{"n_layer": 13, "d_model": 320, "n_head": 10, "n_kv_head": 10, "head_dim": 32, "d_mlp": 832, "vocab_size": 8192, "activation": "swiglu", "norm": "rmsnorm", "norm_place": "out", "norm_eps": 1e-05, "positions": "rope", "rope_base": 26700.0, "rope_fraction": 1.0, "qk_norm": true, "attn_scale": 0.177, "bias": "none", "tie_embeddings": false, "parallel_block": false, "extras": ["capped logits"], "init": "normal", "init_std_qkv": 0.025, "init_std_o": 0.00491, "init_std_up": 0.025, "init_std_down": 0.00304, "init_out_by_depth": true, "optimizer": "muon", "lr": 0.0122, "lr_mult_o": 2.0, "beta1": 0.9, "lr_head": 0.00414, "grad_clip": 1.0, "warmup_steps": 0, "schedule": "wsd", "decay_fraction": 0.696, "decay_shape": "linear", "final_lr_fraction": 0.0, "batch_tokens": [16384, 32768, 65536, 131072], "seq_len": 512, "doc_mask": true, "train_tokens": 491000000, "steps": 9621, "dataset": "wikipedia_en"}
MLP neurons of a small language model. Each row is named by its layer, matrix (gate and up: input weights; down: output weights) and neuron, and shows model dimensions 144-239. Each number is 128 + 24 x the weight over its row's rms, rounded and kept within 0 to 255. A neuron's up and down rows have the sign that makes its largest values positive.
Before each neuron's rows, "fires before" lists the tokens most often just after its 100 highest values on Wikipedia text that the model never trained on; "fires after" lists the tokens most often just before its 100 highest values on Wikipedia text that the model never trained on.

fires before: "7", "6", "5", "8", "0", "1"
fires after: "9", "1", "–", "0", "2", " "
L6.gate409 [123 157 144 132 151 103 128 103 117  95 133  81 104 157 110 129 138 128 138 152 155 143 172 127 126 129 105 110 119 144 100 164 123 162 144 100 150 126 155 159 157 144 141 123 133 126 109 104 120 143 110 152 101 101 160 106 109 144 139 106 114 148 125 106 102 135 149 132 151 113  90  93 130 155 114 161 106  89  98 139 117 157 118 134  91 140 116  99 162 128 145 147 140 128 124 134]
L6.up409 [155 130 110 128 128 150 133 100 109 102  81 100 106  99 163 103 126 154 135 109 158 166 100 189 144 160 116 102 119 133 122 149  99 143 135 103 178 137 108 148 143 156 123 112 149 141  99 154  83 189 115 148  75 113 172 130 139 140 116  91 131 130 127 131  89  88 163 121  85 132 135  97 109  83 146 130  99 100 130 110 164 151  91 106 114 129 109 114 105 130  94 161 169 110 120 146]
L6.down409 [128 149 126 137  65 112 156  92 111 112 154 121 121 101 122 100 176 135 173 114 118 119 144 140 105 100 109 129 119 112  65 173 155 105 132 110 157 156 157 188  98 114 109  96 125 114 110 134  94 160 162 147 147 103 131 131 125 153 136 129 150 102 131 118  98 128 150 128 119 154 158 133 111  98 110 132 136 133 128  94 155 154 172 103 125 110 126 113  80 105 131 153 128  91  70 147]

fires before: "\n"
fires after: " "
L10.gate675 [144  99  86 101 116 140  78  95 134 111 113 132 106 131  91 133 154 109 131 153 133  79 132 136 120 112  94  99 140  87 150 158 155 123 106 115 173  91 132  92 135 107 128 158 136 103 114 123 119  91 147 110 103 145 132 152 148 145 166 118  92 127 133 129 145  91 170 121 175 109 134 127 117 148 133 151 160 120 158 108 119 153 141 123 147 126 148 131 172 128 149 117 111  94  97  81]
L10.up675 [153 100 123  94 145 150 131 132 117 120 128 140 112 118 142 119 169 159  72 106  89 100 158  89 168 131  84 161 111 122  85 148 118 128 120 155 143 105 131  85  99 119 149 153 172 132  88  91 188 126 143  87 154 154 133 127 115 143  95 123 126 142 138 135 117 118 132  91 144 160 113 110  99 142 151 128 116 159 132  60 168  92 117 143 163 131 121 137 110 122 120 107 111 138 132 150]
L10.down675 [151 117 125 122  74 128 142 144 129 106 137 131 107 111 160 143 156 107 126  97 131 149 205 133 138 143 179 157 140 125 114 139 146 120 104 133 155 112 122 106 129 132 162 118 140 142 143 146 148 140 111 157 129  99 131 130 100 122 165 165  81 169 144 169 119 129  94 165 156 114 131 132 147 114 153 168 146 140 108 130 149 161  99 133 141 161 114 121 134 100 167 128 132 160 159 136]

fires before: "\n", "---|---|---|---|", " |"
fires after: "\n", "|---|---|", "|", "---|---|---|---|", "|---|", " |"
L9.gate337 [106 135 164 169 120 152 145 165 147 144 122 178 104 141 139  76 111 110 118 170  93 144 110 155 110 130 124  77 124 100 146 124 122 149 139 135 119 138 149 104 181 132 178 108 140  76  77 145 165 111  90 116 156 106 126 135 158  88 148 101 131  94 144 126 161 128 147 107 142 142 108 147 115 124 156 142  93 127 122  95  97 139  89 143 123 128 115 157 123 176 139 140 156  63 130 148]
L9.up337 [ 80 136 130  93 107 151 125 133 135 156 103 178 158 125 149  89 154 149 130 141 131 103 142 124 116 140 133 146 132 102 107  98 127 141 152 151 140 133 129 139 108 106  87  89 172 140  83 151 133 138 128 121 133  85 150 160 124 118 123 136 125  97  96 158 126 108 139 163 120 121 142 119 114 157 124 145 165 145 164 119 119 162 139 121 127 107 146 117 129 110 145 113 119 113  86 147]
L9.down337 [120 124 131 130  87 109 151 107 145 109 121 142 126 134 109 114 113 128 149 101  48 127 105 141 157 146 151 160 145 132 120 130 130 148 121 106 130  83 110 123 110 169 148 139 123 153 172 144 113  92 119 107 120 164  77 124 156  87 154 133 151 128 119 130 148 120 100 114 105 151  73 145 111 151 142 116 155  95 135 106 106 153 134 146 104 161 106 127 142 125 151 179 120 123 119 108]

fires before: "7", "8"
fires after: "1", "9", " ", "0", "–"
L10.gate717 [144 103 104 136  90 107 140 103 109 147 107 140 113 142 154 106 113  80 126 180 164  93 130 122 132 118 125 118 151 109 107 193 120 134 167 124 165 121 157 126 138  99 133 133 117 101 162 129 134 105 132 201 165  74 118 156 134 151 166 130 126 114 122 146  87 141 172  91 117 136 118 152 149  90 143 123  94 147 111 137  94 125 127 145 125 104 127 166  97 118 133 117 130  79 124 130]
L10.up717 [186 115 116 114 114 124 147 112 114 129  82 175 103 118 155 132 106 137 143  92 139 127 135 140 147 121 107 154 128 160 110 203 143 147 140 101 144 148 191 106 145 103 118 108 158 130 160 143 150 134 108 148 126 105 154 168 107 163 124 174  96 126 102 146  95 110 144 128 123 128 108 124 105 126 108 107 108 113 117 114 115 122 140 149 134 126 102 210  98 106 145 163 142  71 127 135]
L10.down717 [151 165 144 106 131 100 162 141  91 169 109 129 115 130 113  97 152 124  97 126 177 151 138  92 128 141 118 136 144  89 117 208 144 143 132 128 133 109 124 124 122 127 125 113  84 106 104 142 168  92 131 160  94 111 171 128  85 150 109 160  72  81 125 157 101 126 134 112 126 128 107 136 154 123 116 109 147 113  89 167  99 127 146 112 126 100 113  50 146  85 112 141 129  95 137 120]

fires before: "7", "0", "8", "9", "1", "4"
fires after: "1", ".", ":", "–", "2", " "
L8.gate207 [169 114 118 138 174 145 139  99  66 125 147  80 102 151 147 148 142 131 112 115 160 132 137  90 125 131 115 141 137 135 121 156 169 132 129  86 134 169 129 168 145 165 181 122  80 165 117 151 158 116  68 134 125  93 153 154 138 134 168 125 137 127 140 104 106 121 157 105 118 172 118 123 106 154 123 147 111  92 150 138 116 128 139 101 113 126  94 133 122 128 171 144 155 157 144 111]
L8.up207 [165  95 114 145 173 152 136 118  92 145 114 123 116 119 147 158 126 162 104 104 152 145 153 131 125 138 109 116 112 138 114 161 163 130 151 111 171 165 131 159 150 160 146 102 110 193  99 135 132 119 117 119 122  90 153 113 135 165 146 124 159 123  93 125 164 108 160 104 112 169 134 117 124 126  95 133 130 100 131  88 184 124 103 138 113 112  87 108 134 116 177 166 157 157 187 143]
L8.down207 [178 146  98 152 115 100 122 125  80 126 145 134 134 146 125 127 110 142 104 144 123 132 137 120  97 129 101 162  76  96 132 101 138 129 150 113 111 137 133 107 139  99 109 109 153 115 129 114 122 141  78 127 134  93 155 158 140 161 126 147 129 124 123 128 104  86 126 100 127 144 131 130 129 159 118 171  95 153 121 133  97  67 143 174 153 124 152 135 136 130 146 136 154 107 111  94]

fires before: "9"
fires after: " ", "1", ".", "–"
L10.gate728 [120 117  78 179  86  89 104 134 140 164 134  86 152 113 128 120 158 157 126 146 150 108 131 157 110 118 119 124 116 121 119  98 158  60 145 131 153 162 148 137 119 139 164 112 114 113 153 113 133  89 145 105 124 146 131 121 155 137 155 120 147 109 129  96 123 115 186  82  93 129 113 154 152 114 134 100 140 146 137 129 118  91 103 144 118 121 171 125 148 182 127 145 111 130 111  91]
L10.up728 [161 144 127 131 106  99 115 103 145 154 155  89  73 122 108 122 138  88 164 133 138  94  70 144 122 138 105 102 150 176 141  87 136 167 124 112 135 111 129 133 164 129 136  80 123 147 125  93 178 142 134 134 137 151  93 136 145 126 132 153 142 112  87 127 130 105 172 121 123  96 118 159 110 145 108 130 101 150 187 125 154 136 144 141 135 115 180 142 108 109 118 121 119 111 132 100]
L10.down728 [112 155 136 146 118 137 106 122 133 114 148  95 113 132 183 158 136 136 159 125 128 146 105 152 132 119 137 106 126 122 112  97 170 138 173 103 100 154 133 163 115 107 133 124 146 147 141  73 144 167  98 102 104 131 147 148 134 100 131 139 177 158  95 122 139 126 138 110 148 132 138 127 117 150 103 116  94 118 153 135 132 142 110 113 115  90 137 123  79 106 144 131 101 166 114 144]

fires before: " |", ":", "s", " of"
fires after: " |", "-", "|", "\n", " Time"
L8.gate255 [ 85 130 123 138 169 106 120 108 118 117 153 160 113 158  94  98 137 158 115 152 146 128 102 149 109 121 140 127 123 114 145 125 130 120  98 122  80 160 142 101 141 141 151 147 137 172  87 157 175 125 146 153 147 150 150 122 141 167 105 132 152 131 140  87 104 151 180 124  98 120 165 125  93 119 189 123 106 113 152 105 105 138  97 121  78 157 155 159 164 178 121  71 135 108 151 103]
L8.up255 [ 95 129 143  92  94 121 125  96  98 115 160 100 180 118 125 118 111 109 120 137 165 142 112 137 155 107 148 155 147 142 118 124 172 120 146 219 114 164 126 125 144  94 110 110 167 109 165 135 145 116 149 112 125 137 130 130  96 145  94 126 141 112 127 166 115 138 129 133 117 168 154 115 124 126 132 143 146  92  85 109 118 127 153 100 130 177 159 155 120 121 152 122 100  92  92 131]
L8.down255 [116 127 106  67 130 105  96 141 159 137 147 142 182 120 122 138 178 100 114 113 119 157 159 124 101 168 149 127 118 123 113 104 173 120 153 131  93 113 156 115  78 118 181 157 174  90  84 126 109 163 156 137 160 127 143 188 159  95 137 156 155 168 143 156 150 118 148 107 130 118  87 113  94 115 119 106 130 151 131 119 116 135 110 156 119  69 136 111 134 160 106 123 119 112 115 117]

fires before: "8", "9", "7"
fires after: "1", " ", "0"
L9.gate253 [ 90  75 120 190 113 144 137 156 132 108 134 123 124 134 109 110 119 114 104 190 145 128 156  83  96  79 103 164 132  88 117 143 139 156 119 153 126 146 155 134 130 138 126 155  98 126 121 121 142  86 119  97 109 124 135 139 177 145 155 150 141 136 134 127 140 137 113  82 102 173 126 176 172 140 130 116 110 118 105 142  89 124 121 126 146 150 174 127 101 168 158 147 108 172 174 114]
L9.up253 [152 130 159 153 131 158 123 123 109 132 118  81 109 102 132  97 121 119 148 142 160 102 148 155 128  84 126 105  96 136  85 148 186 120 112 108 116 100 131 150 152 154 183 131 101 118 151  87 150 150 120 149 151 124 140 113 100 172 197 133 181 136 130 139 153 121 138 175 140 110 127 122  89 129 142 116 138 124 141 123 121 108 151 147 104 123 123 112 149 112 132 166 119  89 141 143]
L9.down253 [ 94 132 144 126 152 121 110 148 132 125 152 112 159 130 119  91 157 129 121 145 127 140 109 133 104  98  93 151 137  96  86 106 149 122  94 136 172 113 152 137 125 132  91 171 133  92  96 117 164 128 123 102 119 141 134 103 119 154  98 135  96 109 112 117 140 184 111 155 133 139 100 130 106 128 109 143 172 163 137 105 129 124 133 120 154 138  81 114 143 119  87 131 132 102 168 109]

fires before: "0"
fires after: " ", "–", "\n", " (", "-"
L8.gate621 [ 84 151 113 149 118 132 106 139 113 127 119 174 139 136 142 121  89 130 125 140 102  97 122 119 133  95  98 204 137 114  93  93 145 134 156 103 104 143 133 134 171 152 137 140 133 149  86 108 120 124  94  83 159 121 155 144 137 150 120 149 116 139 128 148 120 150 140 148  77 133 120  93  99 120 113  92 178 133 166  89 143 144 129 107 122 132 146 151 159  92 180 112 157 157 115 133]
L8.up621 [126 125 112 115 127  62 124 111 138 137 160  61 118  94  98 133 104  78 143 132 119 121 103 143 140 135  96 123 154  66 193 102  91 130 108 101 154 123 148 141 144 137 157 121 134 106  91 107 131 158 139 134 134  68 123 126 161 145 151 141 179 134 101 108 103  99 158 107 130  89 136  84 152 109  98 100 125 128 139 126 169 144 121 105 116 138 152 125 134 156 142 137  83 146 140 147]
L8.down621 [102 151 158 131 145 125 140 119 110 131 117 142 124 121 168  97 116 155 142  98  90 176 142 100 112 155 115 111 105 177 126 101 155 152 119 139 130  94 121  92  80 122 131 159 137 142 115 152 127 146 143 137 115 150 109 125  86 143 141  91 148  72 124 174 124 135 124 128 127 155 118 150 154 112 124 143 151 107 134 155 113 161 108 135 157 133 103 143 145  97 157 102 153  86 158 118]

fires before: "\n", "---|---|---|---|", " ±%", " |"
fires after: "\n", "%", " |"
L8.gate152 [136 162 155 137  96 126  87  93 101 168 136 165 109 121 134 113 116 129 119  96 107  97 163 115 133 132 134 127 131 117 146 143 162 128 156 129 141 138 107 123 145 119 100 176 127 140 112 147 100 109 126 153 135 105 152 147 155 122 168 132 124 141 166 113  95  90 179 136 148 120 120 139 182  87 101 109  92 121 120 122 117 161 135  89 153 138 130 158 150  68 180 128 149 104 137 133]
L8.up152 [125 148 129 118 161 133 141 102  91 129 149  56 114 136 139 112 120 133 133 149 103 129 110 122 158 104 131 133  97 132 153 157 163 123 145 138 134 149 152 109 119 142 173 129 147 157 148 146 155 119 119 125 155 144 147 128 145 116  88 102 153 132 128 151 119 122  81 161 127 114 110 112 116  86 172 155 179 107 130  73 143 135 129 180 129 121 151 105  74  94 146  58 153 102 119 111]
L8.down152 [115 148 155 123 173 128 108  99 124 134 152 140 151 138 138 111 150 161 115 132 125 118 161  81 139 112 164  98 115 165 136 130 151 137 135  84 147 132  94 129 116 127 120 108 132 115 143 137 121 136 123 108 161  85 132 105 116 157 144 130 121 175 146 126 129 123 138 117 156 143 170 105 158 139 144 123 118 126 147  82 108 155 171 144 116 128 125 127 117 105 123 136 140 101 132 167]